MLP neurons of a small language model. Each row is named by its layer, matrix (up: input weights; down: output weights) and neuron, and shows model dimensions 16-207. Each number is 500 + 50 x the weight over its row's rms, rounded and kept within 0 to 999. Numbers have three digits each.
Before each neuron's rows, "fires after" lists the tokens most often just before its 100 highest values on Wikipedia text that the model never trained on. A number after a token or word is its count.

fires after: "en" 20, "re" 13, "ot" 10, "uc" 7, "in" 6, "ub" 5
L15.up660:485530542547537521575396587476490466510439557534531530480492503484650349566509573544525523403580459416460499500465539600493502470592481412523465538475523580469444525462461630608473454428440457527534490502426569593479616480507489471431478553472544497463401520484536527492530428553454495514509525504405450530463467529470494434518544429493539466519526498469513507475550433533407604483501458567547486539512445539549483517404506449509461501443541533439457515570421424460480493551598554479509402557483490446535400441514543478496459511585473612483410586532536527532539525392505508490
L15.down660:524387444503403436530598518512454536500507477561522454494443505480409590488482478509495451480508451649426520597521435479435565529479519530478560488423502435525489563445421438431575497484475503448473481600574480500583523510522496549485481593560512489539534386606521445500453526425551486463533523524595533402472495501555500534515490538495520564467458526465492468588441638403480469527462547528438563491542537424503481448489492531451512450524580406579508564445506568533495497488531485576424532474515472546450540528382420419597441518411593447448549571532543521445501590495538564519

fires after: " the" 14, "h" 11, "ur" 8, "ath" 8, "im" 5, "n" 5
L15.up724:554536448377529502555506444508450603524511577543451492464404536499515505458531504509489529510533399469544556516544600518426509515485477556599591520504537532479537546457543442472433531485511591445536529468474534595453531523510460576457441409479466445530518524492541527545553465430423440401578483430496520537422413546514478398479521513473485504541458479481513497603477512532529517550496471527439578425555497529423422485489431467511429524572476453527571540394378541512520520448537422554484520478503455564501514510573506607523486530543444563406405455505495499465527454445504552466
L15.down724:398576504575444454485506563421511475455500510493624454446583494470456506482496489526470467462475545526542443453535548420555438534507524520479416447504449568509492525492495540601506474451493435592471475492486409458583507467469502451574510525464436500571459561502445365599520527518560534545459503539527546535554518461371505547491571541497532544360526502500542499424575505447603435556496562521652503514443542532578466448476414453534497510456523443434507500553602460543425522495489502456566544520475480465479580489442537433504537471498608424496546505444574571432490574582493482563

fires after: " the" 18, " f" 16, " m" 9, " The" 9
L15.up349:520520527576448476517423536533492474485523565487586535531496505461455461579558460511356485438453528495612532511450586446423471430466457523458529478478559485493493475515524545563466425542493537624528524453540561476505552577485488440438513478490509447510508566536480501494541496422376471532456578383543464472493517495536462512420548452446604564550489451494600567615522479452553436474539634462549553430512515521564477493523512478518492406522566517493571531518511524516540457514472519586447586479461507468520514452487528463428514510516442578542516493450459495527507480494488476521
L15.down349:568496498445511551457451443496433496522435440437471498425537489523443532478462515585571486581503462528436495497380544552536477547545442468454492474598420540564528461489530470406495519430428479493509577531457537482506452417459501527458560504447461506534450424541541538521406601495565461488491416525419549449524437533480540460538510480580471501414477494443453444396551530462441428510454404474538593583577549465501438558477491463550475533601468498558428458548536558535457534421523523456545514506455560554406422569451448520504499506453541516514503515556594527526495530530554518593

fires after: "h" 35, " n" 7, "il" 6, "al" 6, "t" 5, "l" 5
L15.up836:545566525481510520501579502510506561493540439471526457533407536514507515483510546496493530532597588510545504540630508581456528459454529524542476521452555456418523465439452505492385492566538480510491436555517534464566430549506487590410514571553475526496566553441513551489412497454345508481560552452471460508478438421458496409425550419551518531547471546554632539530524574544432536475408412560488519432515539481546509406455374528547498555566449474573525547515535489583492501449403430478533540450530541549571471416545521566509484502493507506491414481455504562485518608492451527429
L15.down836:499502477478376473564453462479497592421415518541536534551558542454456522599560482489456473470507456462521549465490554480540439387586395429400459474501581565496518439533585502547587462424428447536545454549518469502487508484519531533483446487383549455444448518541487535520496467544581461447427513447479490501434514451574497530640487551480590448506474428491485579465552523482518412563493499490592509515493419481577493519495412498508537474422529488518509528392489525467546475562686493494517557584416529550484591504453525500444514531424463495469547510443494505595501457600609468616

fires after: "oc" 18, " c" 12, " d" 11, "v" 9, "uc" 8, "ec" 8
L15.up234:394555531555487504500504481462498526561484585507538506528464585406478633565425517528481494466461405576447534415524603490480467479488533477484471542455489567466437561423449525457568460481521447550477538518512528535533456521522416557453544491488523478588496478482558457561503513547517544401439512431444575483496558558431471519506591512462461472416442498559496525490502413462534493540472570465605653555486433465595532500411460487409514421406504383458607479578467549368476443545468452428579488447535560452512488482544480468450459503484513614550527481446493561557489471423505584508
L15.down234:526446461500545485440512472444537415512434527519491510441412493514475541516555456533539495567574491504469526519503507488556482446493517506491509542558573486522473480521559482577454586516446408440443518549439447466558364449604522564558590572560614518404512394460499511561505534407502487543519472435527523516483457519584447511386570460551543535557599561541461456543420603496438448481560546514444527433518555562446441513491466543508582455567448418431517617438507443604458444418554559472488530490489454535524498479422497510490534543551436500502466526466574467516480496558512510546

fires after: "h" 38, "ich" 10, "el" 6, "ell" 5
L19.up385:535557451514495493562525575494442607536611543469552509482423457506509506540506555512422434500509546442620521536595515496477445535502554502552461457461403486486497465516538471493589449470523560494448511521551407405468454531483516565412553481533491484527425572419445524577471474413546483458505543485435577531462365518555503575418509439475444509498438476469593582507528558528491481467465449494564499453521538487537449569534486485485475393532446463442493479431523455525503514424477428497491621474569484489474573498456518511507457495415460543463367428436485476512493451551449548488
L19.down385:447416548445554552510428448499586492584503522490462496524470452556461580501564434613453571513520521481429521443427509539562553508526486501481352486610508451503591522490456516648473524528530467440573561408541502542486512502443502469527488535505442467468515446586527504477460449608534455470444545567507474432506429503546463506446528513490375462467600520563501430562504520514436494586474524501438534482419434460507517436524427394500518486608454530560527558496580506570566582487615438539550440448527423534491499430511504491588523457483438434480476528628525442511592534482551484478

fires after: " L" 15, "ent" 14, "at" 11, "al" 10, " Ch" 6
L15.up78:590574551427600593487459446608446506435527362510501508462586492462586550435488429524521439482545572438517505476479472462458507455550474480499475471436446473459492457514605497511502437541563588499493594532598549539494493530512487407460437528447530469528411512358519571509487492529565516511610472405461566436507528500459470448469410485473587511514448533500527449477536476447534440477487584497504495542479530467501512494570615482481467495495433489471526544421464474626503560499488466576498453418498511582538424447580481562558577494526505465483439480373539532437509505644516499551
L15.down78:531438525556379437484490461476452516462437532420548421467432541484539514512589532557520519480444474502529531497518526568515507616534524552499494510520505427534444549496481480580499429496393346543428488485456549487511431456428512569606474526495541524511519566619550473525533444514476477517528590469571530515449442407467454499483552449484515542459463457515471512490452604486510512426479418510534481504521549515492427506455456498568437465500532521526462480458633500407466518480446449544537504510430521487547521576521470518480459480462559520471516421560488442558489543379482559459

fires after: "." 30, ".\n\n" 23, "===" 8, " U" 6, "==" 4, "===\n" 4
L8.up445:466575531533501506488424537582500512515476510450585471459460556474532527375544494527482459442488450501510436454557504473469566431493558545518410486505584535468496418460476516532472394451462511469489550547525449592467592547511389543510500495540513484461472540481502509519485550538426484495563598512498538473455532380506454457477512487480574528514432530532504528560506473512471548532455521489512618539494450517505456524494374464485505513500464453524559432548469437527460590433463468567419473522500492475459497446465536446528391529468522480544456491471553477622558541483473538417
L8.down445:492427474528520524436485501469499474527573415527443432518546385529504509534503464507546591545453589535472511533519380495427525519458437481567509553514533542497486546504464528481538593499544538514447474636551471415424578479499516511528503565427498505484487492444527445437455438460534566494509404569470447470503495540507483417466515545478508469556480502517479476504444620493509504539488573472424357391476598552530537449416611535443410540459502522463443528440562533501512434565551436472578445525584550577476549449513476553477539520537549494427547452492447513480452409467487467512

fires after: " w" 46, " n" 13, " l" 8, "und" 8, " g" 4
L15.up537:492556469585448500500414536500540488512537538521517543526520554477483532410559420510517435523482455428562500482472591504489485380484444523525434460576464505528535533468567467561576462448427559544487579539552530420486481504524566552478567450531599496501486566411499455531528518504414537520537550457417503449454586420467440470413505495460524457407531449571538514520477461444538623437632554540494503496491520484530496505537519458428494433505577479514502555440560507486420430448484450474450564512532582423532483526484600422539506491475481497464529487437589580519496451587509512456
L15.down537:431534590534532498535554524459576591543532459519463434520482501470522505469478517531527408476514448439503460572473551397495528502589553582561467459433454461466599489428466518534463529463550414428446514442495513478568640602433461520548504438459441497547625461599530498435475520532491492395540440494476472511472387503465595449652416496527545533496459521523467555485527474481458575510494504461568488543430493563455390473494529425511485537482375503468530567486413576557506584509499457526498527554544480541427508513491503562478503457486595576541486523488508466541548532462400552611

fires after: " L" 17, " l" 16, "r" 14, "am" 10, "j" 6, "m" 5
L15.up808:509456545500498576479555475577477561555543475552518483505448423522603393523511445460463472494540516471563445472464452426509405412580549536555497498425581531541527509496519453551407485468493484505481435476472549585450521526578444515466490430469571413505490480465450630452515406517494516523605436498494588441470537464481534525605469529454582523578545526554568475524438541504497506467525480549554439514538532570463466432611529422538477424520500409585510468540509401451547450499464487559430559478514457488515364473461433458585541511481601470445477561482491479488465472608524598553
L15.down808:530523450467494480480487493551563547420455464505430449539436558551474483541533515452548465513529524510415448498473462506510528535459554458456497409474366527456512498550513624416559441504439547569468489521514531444559563480520504488548580576441371564482486453497513432522515529464489564529458549482552467452483469536519556483457456347516462457580524390460449531542535508584507490558470537424498556488654449496469539491460529560511502490471507626449437526447521505624521582512501617537535504414421495518566544469504523625409506492489504558522522548526429435494532529395505489463

fires after: " al" 15, " g" 13, "ac" 11, "ot" 7, "ol" 5
L11.up85:578494459537480479523448540524458407530540486468461529489475560475435510544508446501443418420518451452483484571552573506607417506564476449534580527507449506585531484524568496587560467433554486494460553524539523478446449454473432540494503582491595454578371644398516582525463507522357463500457487396491536491488544431417464460549425462446500508446501518509505549556511516460395413500505531529558545444499535559521425420474503478527518498551497564515517533456442572589463525427493517503514508507452524457593434485506539527519468520509551548581461479494669554485478514538570471576
L11.down85:469574566449534547486539516515455564422498444515551493482396335514534502421552536522517517615542496517398501481499504528452615515504546504533512491535489574470456495486459583492477551564435504501534395440459569510554482546511575473430416413467465475446553479581461460471515565495538447475504530519484510485516377614514495499463509483548573440548548497479411469430509511496444499452491485482469447541496417452464547589523561542562523484445479481432542457542574380507645443574458452535506417514530509500357482479495558459535560465469503510408592465440428477585551525462509622502

fires after: "in" 15, "re" 13, "qu" 12, "i" 12, "e" 9, "res" 5
L15.up901:546408494439457481524436611455448489495455406461600536531462464480591478567474618497489507517541456442465509509535535466535474450536561458508463502518544470485481560433525498572435509541472427470503545580532554564444430405466432493493483474521545435605386559395503524498470529497501526502540511502457469538408479517351504578467492506504485516493503461446549434391501548375472538517538427525501442531599500532537574451488616509470503548466500546507534575528575477504539475647436479478477513526472523592578471476428489533512476540520473514501410552403521527473529495461496469526
L15.down901:538497445514471410554402602440503526455541538518524532494475547481495517483526468492557483479544530468523452533533553504458461529454436442468596478550492449539578441515477466495542499485447483550482484413544490506547584571461523495441477564463480548494519496577448410526512482524523459509569438460519473463600499480574519509546508464477536569509548508523485538572505433543562491461519590437519492575607542497448349523431511489577537513619541524557432523485497471446505565414523542457453512447568498480475505496537532486435372539440564543551514546445538465505440592527533522454

fires after: "oc" 24, "{" 8, " (" 8, " p" 8, "ter" 7, " in" 6
L11.up580:317482467551614465562490600503462482511467509443448512508486522485443487496486553466515451436511371499486484405470561469575492465509427466536423530538460506443513521450554484513414521507442498559486490438498530415528567559465467504470545515453524488463507502487538509519507562543514518540406565509522418510464440502515497459453600482491437466483484467569557553499555475521414582414482521465515551476467419645497512446473523486515524504558507414569432540566513469562497494466430501496413510588444552477534470554496508474509455532525558509521535610400582541606582522462544533543
L11.down580:563466500525562535430460431439465542457518475515513505447493519495538534533560490513483482625507558496559411544497406432499487479466535522514529471459469461492511554552421530362503545496525581417514586561570549466394547465591465470496372491503504544579431608456541525517537416488490530501534374529512495543589510475481474510611480515547518560628527433482510508468467485489468540628492518473509392535528462487530396488472458447513462491481493486564577542427506576480511492535469548509495454401547541489541460558482521674536525497557477571499374499554434476487457501493485446479

fires after: " d" 27, " D" 13, " be" 13, " " 9, " c" 8, " V" 6
L15.up876:498548555525519454501513537561484517498465492501476497447538551453468564509511608444452455477450519546503495474573599557535540495580499473460445482387527503451531492513495568434499532448544467530482388457411502533509417494439448570376505531469577460569553557541550442491526548457537524452472527485558661508476588544519442445542452474454479576443471469496561508515525679506464488432534520494532434515411455444636437399429548487392466471460530473454602521452513476457523576480540496432499463543533561507617455551464568423494498531527454559512519446588555561479553516404524517514
L15.down876:460530506553538539479404467587559540501545503489524528484426488563468436511509392477524451508546499501563474510545505423468515461449531458472498420555467489562551608552517588461456587461486520443526588500515476361518462507638539553445525520546450530320477489547499481584529521477522447445467513461417496488487457464499541519444563455565424500490484518544494538589542448416512543485488576485502502491529448511456435564565514411543553505562388472514570447604462470483482416456533460459490551461492532456517521514545484471568487486496486434512495501450460469583436526522566576573

fires after: " M" 40, "a" 30, "al" 9, "M" 6, "m" 6
L12.up882:487539413492535572498500449516486483490533537456403472444485558440490465444455503502518517438543535474501467529471441538433521406505524551538585522543520433425469386457522614582502521505517517488490477552502539598521517461619467561469447604568515537525515533521519578487590536526440517499469526423502478440435536514445549564524509459523481639473464469533417467452485481494388452452408520442489494514485582622521478498539418439503519545513440471506564438547513507501483520542539446522455492500411476517473474357578553548530544511577452518519542713452461436532511492500493576485
L12.down882:464482553545464391581434517546460536511562513557463534609497537520512500480484539538474499496564522588473502523572474472496463518526466551424523450441460515483514508514433435457440401564498478511476571504535435524525512490467499466548525529467418457487497552490480398465394442491599455472526530499462488534531523488576523469492470458485485439619471531430581518599566463537522496602516514590463553526568552456393540525463589445511409437539526493512531468457446424503566581496504580505462516548539499527536498644615508436469529480431459449395467370545505590452474475545522495512

fires after: "\n" 14, "m" 12, "z" 11, " U" 7, "j" 6, "b" 5
L12.up550:537489542528536468455471561537528469608495494542404542484540509518506473485538544501510488499501387367583464480543508525544517458519479589461554491504452466485517428581431620551441480474469516444464497563463464489539601547605586531452517588580552472530542509450514489550605475619416533532514599470546448521485520532484492516545549471491422516605540411516441435508564499520532400522511394514441549528464484553420458476492504567462525439444460440568535495544436478466524540454525460424479366528499514477548540522531578452535474500498426445478450494485532481560506412386500508591
L12.down550:443490480571492477583484399534472494464506521537557464502467488485507486515433473552550507542482583620492534529515525588442478497545461510584444487423540560621588494461520453397565558545516498511522494431479583566528425394401449536520512538463484484373529502526469513478594553361561512488517381463497594434522424495539516521470508553525484515433457509379577631511479453558441549507463508498537402392567561593495528523491444423566505516496460518517444459571534476467570488499553472510503561475570427458442466462447462437527481496537535572461488590555539536470445563570474508434

fires after: " w" 25, " b" 15, " l" 9, " the" 8, "ro" 6, " h" 6
L19.up1004:470523472488368519498500463565525440489513520487479501558483651461476534469556539551414533452490492430517438536498531546488453444454469587440525531517414584411553380551511518608531488393456437544480520487604425438484526572498533503495550481547535529558511553556553485533525478471441492457587609450502579423449462459408463483480446430519450488424447499550529514484475449421548531450478588466546569683445507562500516549516470454492508431481501512562498527444484557564442435472432543462471546491462497516496454500545478518488531543461571515523425386525576550525456529543437510537
L19.down1004:454491476396575493515564525492501515434529504501451557456554517515554545484525452542430485434520497497428566593522517440527501594492460514531580570460468461578438549439470457522441429524586480523535506467484572520526491554446487534500528489462495486454519436498539475572564559487453583540500459414663613514549497498454482534519500451550486518368434512517494457552457593543433469439475493487466413477528503503501520463499428530483482500451551454423527433435436554468403583557586483449487461493598453594549461500446500489491423519533538578656579486515583436473480503569466541501

fires after: "l" 19, "o" 14, "a" 14, "m" 8, "re" 8
L18.up609:501584428465472453456479459576508536468512581541529628542435517494640509509489484516537480473511436508617494540518618522471480519469538518501549418496597482416457527486564497564481445481502555677420524442526520550443480569539472574538473479502536563589516566383539499460482487605401462470546431564583431504579531487451540492554418508498497491539435450559479465440454458453547519464469444499583528529576512552467586472472512382559463482574476445497491509510548520596439481548491436502393473500452497440555463488669502483472534455423448480521489483436534494503487412476425529500
L18.down609:482549598419486556574444484410520391546465545509498425618542500441503573531447517497499595467467537470388567552469467584568485404507519507457434493494491363513492547508454377439537503468525520440514513505545491505524481468441569452488584431476438429583550529465512496483531480464486514562462573541520499482446609481544503549489505546532474466519585451513520477450520554449571573524514474457478405499483487478518463515621448468458431463513453452407550474579441452504550541502443523453472535542513546450431511492396522591525538502598566459469426452492531486515515466465488574548

fires after: " w" 27, " were" 13, "ver" 7, " be" 7, " l" 6, " s" 6
L15.up675:440566492613414428460495545535465542568513453476482494550564465467553487440471514416460440422463433467495494470549569413517536472450474463536515532599433480544498362429562575493520546523538467498512532496428455529452474494495394552535611568592487485516462558348543578407497478459475539474534513565432579497432594488497401503535498470506479458469480432514575517462563487476440584496497533501555551469449514533600521483540416559419513513513504433566492458494469521527469519384527506453509448477535485560495540472592498503546579526516495501447484506478634600493656467587476486527
L15.down675:411496512417602514497501534469499597471546471431554504550404530484453516496516443507511522561503518583529446522493485489564475465463584497406474473313469478516605496584473454474574460470428534454515599482522469447539556534517593448447543408495615483482554471561482524547645444461471554505467388427468482505541392525580590481492504498478541478554483531541488441535529516509529542435471547517474432528556464523467507517576589497547508514436493536491553550511495483543472464555436558501446572420494545487449484501459504529466429476454511457523485437490413457536458579479524506549

fires after: " c" 42, " t" 20, "a" 10, "oc" 6, "ens" 6, " n" 5
L11.up890:432531555618503370471473606480469535456508427386521514426482549439583594525450480600450450431493351515440533492523489557505508427501505536454481430530561496507607467399510511475527504452487430478483503481541510547565481487465462470520500556477576497467443440526442533542467470532495544490517531398506526492489499569414509487521563420507504499422514481591540435521549454482454523526463498515532573522487509458543455567530523536472498474440473477522520523558531540421514517462419436395517459485518592527563499481532475489501519506469450549461486530536582656502545531470646485495
L11.down890:524430478479616504468504437489506548588506570545407485569471541598596455482461491483497449494575560531538558557434531442509455517429534443464539531521515449469505533478510623503453444559531539517448472542449555402495503534424539517517549545514448456538496602474562548401479481425446518478494454514473502558505477547558456509507484456415457500505466543491496566526533531562404465413562578500422555507495492531480474439436529530506477479521497471494515565425446451634449553506541483487546428473448431429524413514490549581428418527459498432544510528472488346450501568480433516403

fires after: " f" 26, " e" 16, " re" 15, " in" 8, "-" 7, " o" 5
L8.up273:483493526512524525564498557559494608554561515498507515506541537478526530431535600557445492473542459584522467521538577424561492415547459452463420542457405498560524486468498438552536471492538473591470491483459599454499465582383549452496505526657436531549523527405498525423447474533452503423431551556419497465399492483502522583514482472513462430518506472534631595587528490564397538434487462437559472484412470476441439489461586457482503540567552590506522509512533421488494536440471553508425488579485425450533518534472595481493515525459462513403517457422472474513419491591545497519
L8.down273:494561469524552484435479408447561417476489472393474554564480485478390539507534330464567486462556583444569517505424487559495566604490554457529502491601545511498509503542502614548517530492475516381524495460577430470519525455558478572483472473441553483440558501551448476500470430471539457492591512469481416540591405409508452411480530471497517462478499562496466509440600493480447490500569530504490503626494501483515514450508568535560457440560381455510556506505529543604489457520486538548514549495521565512501493461525477526507436510476579429623546519534439500529551489497413493480

fires after: "o" 22, " c" 12, " w" 11, " b" 8, " d" 6, " l" 5
L19.up557:516546510530564414478482476515489534443584464508502516506432508462456437490520544591537469469477533389562560461536544588422370496494492526553463547496464577518584479538620522513497480495524498469468564493562433488520647553518499469459494526495561559506447498471599577562508487485534420389473484392512548492440582520463408554529454459460539448367512539523456472448426524428490529527522504400539538487485423523511479494552456533588494468526539432487532447497488526434457468510507520575545512408543671533543489382569454519529521564496547538530451555430553608472546554560482476483
L19.down557:471450496490409552482513417503570525430426514542481491555422475503496550495426541571503528537523439435448435587460578524515443492518406433474510424429455477480519564584473453553504580501494456484496524579414479574584461458515430485467542509567441512375507496490473492444421542416420508524543577439561507484570494479589577485546497505564443544496510468487568456485516430494571461623504457523482493526555616513415382530545529554448507452467476518406484557529467495573568478479523539430396510558445525492486527536490548459469496551570455512544471461476445479572463519503553503626

fires after: "b" 22, "a" 14, "ab" 11, "m" 9, "am" 7, "h" 5
L18.up1003:471422516476436568515533482583468498481508467472499432492464553411581485503474460546428530513483432535541502531489484388483507559505536581545518467483477477450464448474546474497469520415506532522507485528520455574492534625516560442484568502568510441509383530516563499489564477590445629544421503494471477521439537464499574547566448546566489627462494386538451452578491489531519474454429468482521555507570505563517417500478366536491466461557465457495584580534456481415567552424502469547490463443441510559570458394525602455631516498491473488438510551501552421484568420517476506574
L18.down1003:470458596591427490541423379527587502578564491493476533474485464527479457500456530455523409498539519557558550405502528456517489452481490417465575473366440434503556516514520630539465485505525518469523502507467551476578499515438510523417507508501457486463504518500504522478519507495581422436567456543551488557470492580521445548460362552490486518512517488431540473474486479469487510526477487558456482445532519556457490543543515502427403598490531512508477441454578527462594462520569517436524590546553461480533454478496487564487462514356432508513528558467454570580532518431357501565

fires after: " |" 22, " d" 14, " w" 10, " k" 7, " p" 6, " l" 6
L15.up975:503528535471466533499435468570527427565660527513495509409558579477458466400519357560440418426480526526496464460478523547486468455490527522486527542504472414454488471514582553476510500504551462488518554580524534538523518551423533495457417550508640494542520556508552517503517511447516472496449469383420531444505573467565523458460491503435544529508549433474560517501480464491450520514587512570471563500570506588542474501497480486528443521453506404410480516471534474562552460515485490431471539514462579505572544497490472492568505500464561452450443497471544555492521530469514456514
L15.down975:443393524517490506511504507496476544486449413481528405561522518462470559631464560454529563532520493468528495527530487482491615507462499572542473514496434551533443561467518479421461486499539505461617406459514531515493514543484449492588474477510474481383530504534459479548474495535464491554518507566542531543462399546398513530535464466474538537505505470481444480529458648429527616488556542436518419559400442437417466454499506520530407505573521580586514546558504528459542447522458509497454485511666441483377528512520559514478531462457483499486635400527479499529419517492528452506

fires after: "i" 22, " Z" 14, " N" 10, "os" 7, "u" 7, " L" 6
L15.up706:545549508506519568508471629559511475440531514470459521490478477543470420421491479449524439444491498482513499564476399436457412461447513570487512511461492534436541482459542512498569445510477524527482501493531524455418528519583422490420416528519616498532460586506545492493594351516537513419568552529427483501405520426541526549473475433505566475496465601533452483459469542554520512440461492535532392468492593508569496492474533482517501447516446494438542545526503434492454523469521493479540525459593607483547431533485512391538500487509447491485488571400560459515555575625501532465
L15.down706:436389400465478440547501347494469403530500513532563477430484457559511555477534497522504462483550484544455532458492557549582633557448528480528549487483537473506448476484436528476387470487577493476485553468565478495618480479443485498540520444528515485442580492559530468491443466563545477515495491486491532456524489519455523436615456502465565490508554465517496497539510561435510420478509467513540501477493464521487461406537463489515414528589429537554597481428457568530472479445531497476589538421507335501523601484502468545565526482448529464491472452475483509461562415457548510501

fires after: " l" 35, " L" 10, " t" 7, "p" 6, "pl" 5, " p" 5
L18.up254:479523614585495465458507391582414449471538512413498498608488412453520464418483553559431398486532471518492429483489464489453495531472451568530524488480482538524480477474579512546463465547490432535523545488494488574520445552491533432455596544467519554499494531509505567461479489477489500489463419480437533471496557485526532563544481537530522521452503513547609552441443453426420566441501475555520546537512541631527513453520453376540503442534535512487479493404540513470550466519513494478421439468417603493497485510515444537521445529431549433473490538510607593461501541489482499529
L18.down254:582555463438557517558497502475475557440581440556504446459503508493445543595477524513571440591486485460493497508516495541526508464460533482493478575439478500418539463464527502518537493523532444424546481511514552384434543497552507481568477497427503443596565511454510557507479391536537488542558616474514516455449470534469430490513511484538490460531434512439453485585454472622522490509466580460513493487461367461454525491469526518504621423439497568453580586543451502621490584537473525494498503436486421542495530563487542500481528447497518581528545477532433498484488492447488493430

fires after: ".\n\n" 25, " im" 15, "==\n" 11, "\n" 7, "===\n" 6
L11.up400:521464590478570469496518519487491452466460528448493510443461487513610458474502465444508490424560484530493515528569463537494585513516482533631455526440501472454499470418437504532482524488436502506495452472494487637529506525416536541407464613506467527430468543483490494525540484483465436496498525462444557514472520539544477494551586485490481616625438423464590568563514476466510550499454456560470476424503498555457512535524423507488493558440538491616514490549461477449562542450526511576395425548515561482509530501534482473608377524431538493620443532494548548520534460490476558432
L11.down400:538535449527521597488462515531514534561494452447439516467558471457464511534611540483520476526468546396403453402500541487479558504414470444468540496593470410465515513407589502513507531455462444437515607535517508460414476426528485486559514469413544446455582535493488419483509508512464607586535459594578462526559506441498465534429491431497456420426454561518490424496468530427533518525551548407503556592507522465464422531536518515535558446516558385488547441450511467540474516650410541433580464443564508560503584431517461600521541502516518555436522420384408508500565475502476452543

fires after: " the" 18, " p" 13, " m" 9, " c" 9, " b" 8, " a" 7
L21.up544:511606503482491485594508529427538472454482627481556608438418509460455477523585540525436388514510590552516525471544525436413497492541504522512468430551545549402579466489614547534480440529546458451525460546460540467516470556439510440377447543517532472552506467527546539515534533541429543518549447428568528492531463529531420478497448518442489486478484550369428492485566486568544408595504568417577574479582580493515512512453466474558499432444542411511500516498409532489526523492429522463481556456412514532536535451430443555529457526468509540519468548494493608480491447465464551539
L21.down544:495435479469558556528510498590544452577500528468420478572595526507467446412457499481551536568452535585519522477542475456517465494539422513513523528529522488560446564447544398510462430424563517447487595487431448473487422465509506575541497516470430506459399468459474526545487550540598497520475461480517575445544446538490556572547646425490460476472505512552473512611565471465530506517469501464486502517468432492503430469472413472441448434526480483514484495432547561423382461540503569502469422488463545492428502586459457488526509481544433445593606412492479533454477547501608441519

fires after: " F" 20, " in" 13, "op" 10, "20" 10, " f" 7, "f" 5
L8.up698:437516483513471552588457529542514537489613424505524510570587510492485457513563516446468537403442479497457535545481475512528435609514498485498541549507420429421510508497560510542535437413520481560507532495518551450548571465473457489410564482548467539510510445396535505464487391471557534517460578529467434526543497468540537505477525444520425482590476472464477584509531526522583491475492472449467461568478453542493468482444599428452521458537467518548508460435527395576483440421483559503538486643539488444468489505581679511490469496516427495462485549494501511398434444573440542508
L8.down698:554452522524542455414534450442507466467460573476451570499423515554528601405502507552562525528582510463534465512378476506485612396578559512482468524625478577519468526529507488506448613536479591455484525520545502467539484501462471565493456495448448441448576545528457475527501529498468406420474447510450469501571478549428438537454542397496565536500472528619566533506494527521432528556568520493453532449495496455488432517539458546532481473466516490499492534554470541424567561570459509485434483436490514513511507431431450510520501513517595499467519500505431449620586594479524440539

fires after: " m" 13, " f" 10, " l" 9, "l" 7, " F" 6, "est" 6
L15.up338:440445564511393515491504477523476491581528586515461495498506557359468480480452537499516462469530507482539491462519545477455465432460551582530531534426503474521486474505552531537544509489558477525498467527497599531631554565438479442450508409453502482522553602369509548474518439495394477560475566519408437523424504455513414508580540438402519502537457509552542611463479516555535471490535552423510545583612482447567527464442432489446499485518473447571495537488501519566474408428462518498385509402530529516478507429542522436542527524456486454431547431395511574503600553460546573497
L15.down338:483536497508589537457481524511539464576555448428494519455388472464401502526501455493454464413481421479502495542514536450441484592549466529493441488506486463454512523588551400559490573444501473514517487520445493496452463471533601436493430466512538508463426473545528545561538623554543478570519517523434542520490438536544556435505537414483459471514367525472468462532506505549537490530480500412556620435432519575481512523598510490573537475523572466640408493552438550549411503456440478541488427464505510538532554505477513456447476484538483526537542517567489469462397456511609489508

fires after: "n" 15, "h" 11, "m" 8, "er" 6, "el" 6, "l" 6
L18.up967:511534511525500479470503474586537559499556641497523487446479515496558524474474484467478525481497521495535477593506574516446541488504525582560429474451578454485552389472527457470529509486522532544468497499523532548407420539565400532432563493464535570569525584510454512421559488489468505578538493504509440512394441474498546427534545522570462432552395490484586497474606474469473573504449436513465571517505479540510511518464432364555485534504470464444524567473526540558473561537463484567403541502503458503427407536418392575398477498505524656473403465471432489419535488538510529455
L18.down967:391483535515413527526477465511521484559568515469530475557607533547582509483571545494468567515524414524451525390505509494611582530502518490503525506505504384509493478537519501473524443578565507483508528490529481504559582469446480448515449474463456477552520506562550501592421509534474480423415489488496567520497578395507558572504510517417509402384489428580387469445473549596493512563534632388593394424389512495582529494561378549463496506457501452585553445494516497516517483448528462458522515447464399476496553479522539516563488430404514434497558525447579494556512477406482467552

fires after: " Z" 17, "R" 17, "u" 14, " D" 8, " L" 7, "o" 6
L15.up771:461574444514522490487511486499429428565366478465491536507424464506478485461480484564500446436509465549485542538468480429486426525498516663493510547558585511465492481466516617476528415425483448434516452544498632475484531507620418410525489492569605590480441481440496507467581448436462529446535548550479485381460527467531509549519464481562502544468463484442487450456569462580573544478432471528502504538538453443490489489415503421533513506530512449477510490618400443502501511553525477515431592405456503537550468505474558438597516505493527509440515551459552457462556530520596585515
L15.down771:485524560600417450579449425502421504438597488520556550452539612487535622578535553449529506498451446568579494400496531454530531433461518497541499468536481451515479573535468514513459462544511449496445482520498516496503479481522497505448437535449515490561497564490512444543416500619521473592545519438488552507499517551423628449596451465458511477565502548596540507471362462556470509545537499498506540453499504564439515408458397498509407445481489502491476505334485535385498478428513489483575496535476535535532508501581448440509476525413467505481513480529520483577482389435455507478